config.yaml
num_hidden_layers: 8
hidden_act: "swiglu"
qk_norm: true
bias: "none"
optimizer: "muon_variant"
train_tokens: 772600000
MLP neurons of a small language model. Each row is named by its layer, matrix (down: output weights) and neuron, and shows model dimensions 426-553. Each number is 500 + 50 x the weight over its row's rms, rounded and kept within 0 to 999. Numbers have three digits each. A neuron's up and down rows have the sign that makes its largest values positive.
A block is one neuron, or neurons of one layer that tend to fire together. After each block is what it responds to, as a language model described it from the Wikipedia text at the highest values.

L4.down190:621533494558479513500524505547462402419476485655565482598525517515521524479555419495445503560488452567510557361553447406514458477487503523497508488519485456510485542448453493485566510527484413485496482453565438497459507550443458458450555542452436421463705413584636430539491631583495469468462438516508548479525456556482515492584465565432456454513532489509417552560407505484561432479462
L4.down619:492480481510423531501533560484443489524437512463490531583501544540533487449503455512494458598518520554522451553527508454500475522572434560503485506443436517427447510415434510406451524567564449566510511563459502481432471389414511499472420535537440553569504504538529501475505462403471529520482431440571426580525473616526490502549474406496542583569484460563474595502521457546498513538459
L4.down1043:518472449431555467383475539456385540420471490406543477471520546521528521484580520487476543504530472427536418497569547505532510459488456478445480479469536456468518502496651509466533460580528507592483541465489445613499579478582516565512489614513470484470441481464618475487438400471535516481520541438456492497512459525461535370490549504585492512478567502420410462507470562518502522598561
L4.down1242:463540554516508493570508555501608489603489604456505396522437474516489519456526479471394564577534521416530506411450498462517545487488471532461539535512537525503478439481487519530493540480510488458501490485420418505456519555479411616492510446551458517601533498514571372472403511450554469612536543533592560491510536420426563429459530516438558561603535515533435542478478505425420533522442
L4.down1288:503516428500492443551478461646514503486504414508456608489562476500547533529455486526509609533456513487478486440522508365550506510566516479472502496611503517487518514498559452519521481530546545466497427612554495452515490466499494527528635537568474497524523495454635475437515457444489505440516452543483515411417614399487469620541507509478460441483550559568464424405445520379528529542511
L4.down1416:460484557442469467512502563481564567547530579450575504525564576574452575406528511583466388493537458429563569520521434448480502566523534472431543570445491609497475478499532441390463567516566571562541556451458497491489553463458505528483474591447500532443467477538505456412408479396498572501628391524516480500473473480427538478449506485508447471554501424501426495456531491466486358554503
L4.down1417:468468570489424556472491471598443474522513457490441487531503499442430472489520488534407509505475508573537536547523590541385482569536528455455553606419520490468490478540502442506497474513558505546536433421530486462599501488514539514526422567554596579531421529464479506584550433520439467532414519602549406414533467491515440499510469476420544533613565589482487501472468471470525427515426
L4.down1634:509492456352517522517457557499415540479483505467498486514420488509483515467460549494564435536397537489483490565523517411466456521540548380448480462515514454452431443524513525458467442468554555599438537580512431483477551536406506564458546485518416567508575495494690548491450422551472460521435510463494620412436500494481445483639437512555468534486500475515548468547455444474488554477452
Responds to: Lack and improvement words. Words of lack, improvement or degree, especially "of" after "lack", verbs after "to" like enhance, restore, increase, and adjectives such as better, good, largest.

L3.down419:436465510529539583502441482545544603598538513595557439582539388571611435493467504426565542502563507475504508425471486511517549560549505433487505434534568486475528469441517591440444531502513489585478469569493454534457525511547539514466565538452491540506517455485373463458503536485499579446496516505456422463555545449543470468523621398460545407604524480583531493465519514568442556450407
L3.down644:440515380463649531551516551510487508530585556560492568470533525536444499403455479607497496479462519569520515544540475583527493587529389499508536522407558469418470523477525462518469471502574405444460520473505491451557466545540537477526569545476549489495476491543386438533488509475553571480500464446437369454504437481556527511479489428581530512507450437556435494527449463504475539473473
L3.down949:409558516531459457542482523540460471505461485552446549646567580433507508518449501540507478494434514475591493475521447436510502450523458514488528492488553543479513520475419532509577479512500491568502584573451446563516470554557505548538571414474493485475461520426433535499541406536534539414564428456492415580457441439500590434540475505504509511569504513527531511579455624476406447461416
L3.down1109:506544492558498398515503512492510509559419481563511580471561451510456499545394586523431480495457570493387550488484509522477588446480473510577567564396513553486457396448498520559490529476554549466541502542518436481504541517543518536476600518499529487414521574570460481555539499458480492552510498516397503513444513442443506448487612516543455428546495462478422462418483574426499440505514
Responds to: Non-English name fragments. Middle or final subword pieces inside non-English proper names, mostly South Asian personal names, such as Jagde-ep, Vard-han, Rabindran-ath, Chandrak-ant.

L5.down115:475487554486480465525464493447489530581478548558520396462534506481547529473448494458432559525474547440542419501556468586495413493504488558545458494477444481471524585481586443485519492602511520442550477495533422497491545461468459483548501420493436443491572441658580440469452438407538552470478448473481572518482555491375469442489528499525466489589472430542473500460476513421528580523406
L5.down1400:518533511466549531544499433515486489545492606465553494581583492512500557496479447562449477530451537471497465592565558511435461528431446547456555507505436463476481516549494483430443542480534495531559546517477504535531509519443527502465481510504491478577605479508488393518485462431502489536523535515419496614499513451462430507432544540537490545477618465629553478470531512525467478657422
Responds to: Adjective word completions. Final pieces of adjectives or participles that describe a following noun or trait, e.g. stub-born, air-y, lab-ored, and whole words like allied or competitive.

L5.down349:459509512481537549549525469473455510530592570530571575473470392549477482476503444568477567547541550527546511505531459607505529503501496476430485514409558546531539498555411484541414501423547539497428502571481447502476419499540463544515506433449370525543540457473424446551433522508572498503339498507501444534529466476464478466502482513509489419489459557462521527529495563504504489513527
L5.down1476:401461523562544586422386400460555484466445580593489514488497437579567470495532446476539503519516557521495547461539473522557560532615498497507499507526510495537529537477479563515523566476520548485533519542432551499490469503515565547463574542521512524429453485518405508545460509553344509500546520529485541511462493510491461480509484485501513559581462503541573518551510509597424428539441
Responds to: Mid-word name fragments. Second or middle subword pieces of personal names, mostly South Asian, in tables and text (Sh-uk-la, Dh-ank-har, Sat-ram), plus weaker scattered tokens right after a noun.

L4.down67:450536456468524564496622442416514448514437393494511491471410515450633518519469490472479549539491497545539479487582515489483652500473537457448578493451484533459521481619409487449505490503580568517540527512456621462492435484505475461523501498483464522535483405533440477464525518581426424451499479496506427506500482486501482548563435487534436557483543445507441524445432501470521491496455
L4.down339:585589564494479501513570400401477467607469452515514542486525621449500455520454477531464471588478522556532556612417575501505457536505517557494525521566475419465517549484496492494497498519553514528490428427557482530571488461449495562458543512541462542480560447499526586426539441504544496568431451471473441512553578554521523446525433391461461490557452463537512515508543467511517485459567
L4.down868:545509524534430471502521557458506616461407528479456518455505485562422481427494525521459440502491499497505510502568456523499521516527505408491548494492469577516501525548611388573550558618545529492453479545419351621446600420463488476554513450561609542524477515589516485541529526558481509574576390485481553494419532534452555520438513468611519503503496498550457364521472505537524524529499
L4.down916:515565545488540452461449552475533471559464527461473502530463537454499550535421427529575551547506549564519545483585523421523539521517470505510530476523538504459524532572523474588488427438500624428596452530393408479467414478506670629525447503437503519503437562400550532594532497464561505472407440534498409455585496559589492492521513480511539519483556448455442519496409484437467511413513
L4.down918:592526517501467542541466495464483506552439568512425480462460430514664496454465536438443520440423532452479521469500454539560539482434459524466521534490428468484534471515473504537605546531445478507526521527480516467542478486489500522564435463529451544557607464466457523513486476510472600529478521552431539551459570575518519501504533464546454513436403507521487583466467437519485517498568
L4.down1041:467526461494419511494481402495494512540481538538511506604432511433528531536563448493483483561461432472573615532540565538506551544539473577534537541531545474468449571513514452448473539469557561503523411475466542439542481437492524519506476529451561476450488569507478511512559588476496424516461497495522484589501527467451539464427646495456432454476444499461458458655531523460549458517555
L4.down1097:448508490556556568514536510513499587397525395547430527473408466449447434406513516513465547526534534460427480484411510429558399492493540453560459492435534393527516632373494458403533435492413531494502545452588454469545560462480610448495404512522445521524436521520529489640389471439521530569481483516513529527516453451579509528412512408405530435520582450574518491477463535412553396550473
L4.down1144:499606499503522529504473607461521432480400402546466431454461542481575552417631600457396514486478438464407431414510506518499514510456504485511467499554496582551491495470496573503490511580564466530482456441475463471545575446564570501441537474575518564504443416425452583454531498542456513500448560560612504482533540456455534504487493503519479470556440477441521453490540482419470554507428
Responds to: Predicate head after auxiliaries. The verb or preposition heading a predicate right after an auxiliary, to, or not, e.g. not getting, were having, is on; table cells too.

L3.down262:463515495471531494603538467532488406461513512535508426504469532507423445536571524361408528535546607466412535524486443480469500471474500458541496534422512478498451469552412538504566472504581531541520549449412423492430435489435518420511534533500451495477464506518640526490484418509477534545541513486530532504516479532438510456447565456479426456525477511419506551509562550551450500503495
L3.down443:608490479526531521568460509477571508534519479502457482643559536520436558512470399542469446505518608393489443576560507534448487450523522481365497586521505499516454536534535472621526519514488463502533542537543560525496548475475587498568446476511494500489419485470746481507458459412536509577576442525583540594502512566461442468350569500539464514471553388475515442398534493496401437501410
L3.down865:491452471450470551486388467460560489477443459555430459604543538494464629500544570482425478431473556400446549509538596491484497500533445446520574580545417505457488589511540474504521470508482493530475475585419470515578492462422522452499481471534489479616518427500647488523437437353566540485478461519561556488486574506430433427343517541560479473481587440520442489419513432514406496469505
L3.down1132:500459529503491593508529406416537521472537521402469431528546498568420484534512512544532468592481529421462550477548451552561553414503511446500498490567525450481511551446518495581475492488460615510450475540480543472503413514487540531455502395459531449560470489454511513511458502454465552499444469423499502537457479545497482579424548560492523455527533423548508562522479411530461402495527
Responds to: Adjective-forming suffix pieces. Final word pieces that complete adjectives or participles modifying a noun, such as -ic, -ian, -ist, -ed, -ly (Kantian, sliced, leftist, heraldic).

L4.down71:563482459421526368461420525500455477518482518495572546501544504469539536479522577553410473591583495471472530546482432563446516515482455461549441461555537503532523490579502443514504464462388528577474391558475414458574460523508603489320573555460512448476481575454422477479544506531552612470516516469493462505565454399506487529480433419430377541553474469571401494514487469565504543474454
L4.down636:471541497437502533415522502505451466495499467424547479507420460524493518524539511459482544528528428452476580424552542469511447497491481474530480580447384445545547512526411458634482427532450469522611486392437570480560465482452493497433546573548491577568570496488619454440495531560459486562537634541540525524614473483479559555524507550455532649442527451414496465495416458526537412513485
L4.down706:522434591448525534542449540422476482511504433454541494483518489544472585464602500461527607490552468552555534468560501502518546541416454504459455519482485448508442455570531523457502576418479539389531451453487517473490493406546558472425511538600461492630508487449435517479581529538411439468482492451493449477468475543371551483451557504589493515500549498502514472507463455542500516454407
L4.down842:526397458374455431494515438468565507512518545562390399488438571430567509568496513523540501546501438499437526484483459448440494528493459493453426591524569463471473457466549523525512469460496595476467466552493470568504542563491528544458485461542506521515605535566528516512526495546491511508510510540528531438531388550455481402521505494508503561561513534549488524464480474524459467532502
L4.down864:542483527496548514523530568497463616565518507464533437542562539469463531499426478482520523458507506468449570527460488486529612497504593491528455436526570538535441508411433542538482598511516491455489508391536461505519463560497477493458455509391409549434584472379370422517429485500508585389542496515500488504415465500577543536480500397500500524468470523431402519471432524550472588534548
L4.down1125:551584437538506474527479493534537514394531504417504463544514429523529473472555528539510490428516451407496569588381526540633529509420445482442486593460418520485556434501498504593521422461470507516478566588502553531463490414504506448498415496529507613491464395416390413437396476475552519481413430479423459536533523521502450476487481536578485547459511540510508460498427513474449443434470
L4.down1181:507456617468573557557504436508547507538567512515519422417481562527398563479594455479509393511551436510557500511557510487409523516599488538429455476452496536472506510545540539448536567460521517524522419546395467537437408514468567491515368478509488503524458415534417508481586517492468437496504428427540505421568522646511477483475540475476546538466533521441525442463595412570439476486567
L4.down1256:485534526500587519505463449477574443495543551494406430433598479564496438466550445420583445541567584522579568524496592479504534520568541495468505504430524544585501599473519527506505573487514485488526571526390580388566394496565448608482562481422480450559520458523330546367457540508439484541590464575479486561493461450537366452525542499541394506498543567450557566465488579540561492521459
Responds to: Mid-word name fragments. Subword pieces inside long, mostly non-English personal and place names in Wikipedia tables and lists, like Krishnam-ur-thy, Gov-ard-hanram, Novos-ib-irsk, plus occasional mid-word pieces in prose.

L3.down292:510423422485555563439610539483558546481452464606559557536475502507528466524490426468600558481462381520451605526457496563554418497460534565419465559484548474526480510475476469534448595397490563469503463563598422505587565463493548435481584466462466572526411472513537594587553513510467428529542528513501426500566352437508498562573517548525539446538572449426413558513545548603513427436545
L3.down1440:462481531562470467540484442549550513539488480566507526497532459517493508508475495437532523513499481532506533586518422518501450526540593540489523447537602422496480527598446457519548523470523429534496515536483503573530500484458470475532479496470493482579460482505634475497491502473518458497462421593464439483511536558566441507449526405533519520533593585495513618418491459586505529543525
L3.down1605:620565478543432464492532560539526451520405525535432493547499538558457556446612431548463486553538532470603528467494514503448434480540406562572497496587483485579561553540536563502509523501537463548563504553469455475539419521507476504554582516510550456442547557478577591489484543488514522534555463458426507487524477488521526470509575556540455411503495389559480612538506505528450482514552
L3.down1620:530425539555518455588493401485469525438456523424459525538498497525444530452555526490502461540337532565512550556474521495528556443507521487448581468426508505495514615518519464475544546493567584566473528559499488570504440553503545424549562547440463562554565540500621500565491528412478472516571468466511562512501464506481508474427506498574440466508494477596479410461572536527457499485502
Responds to: Transitive action verbs. Verb tokens or their -ing/-ed endings that expect a following object or particle, often physical handling: tossed, knocking, milking, hold, handing out.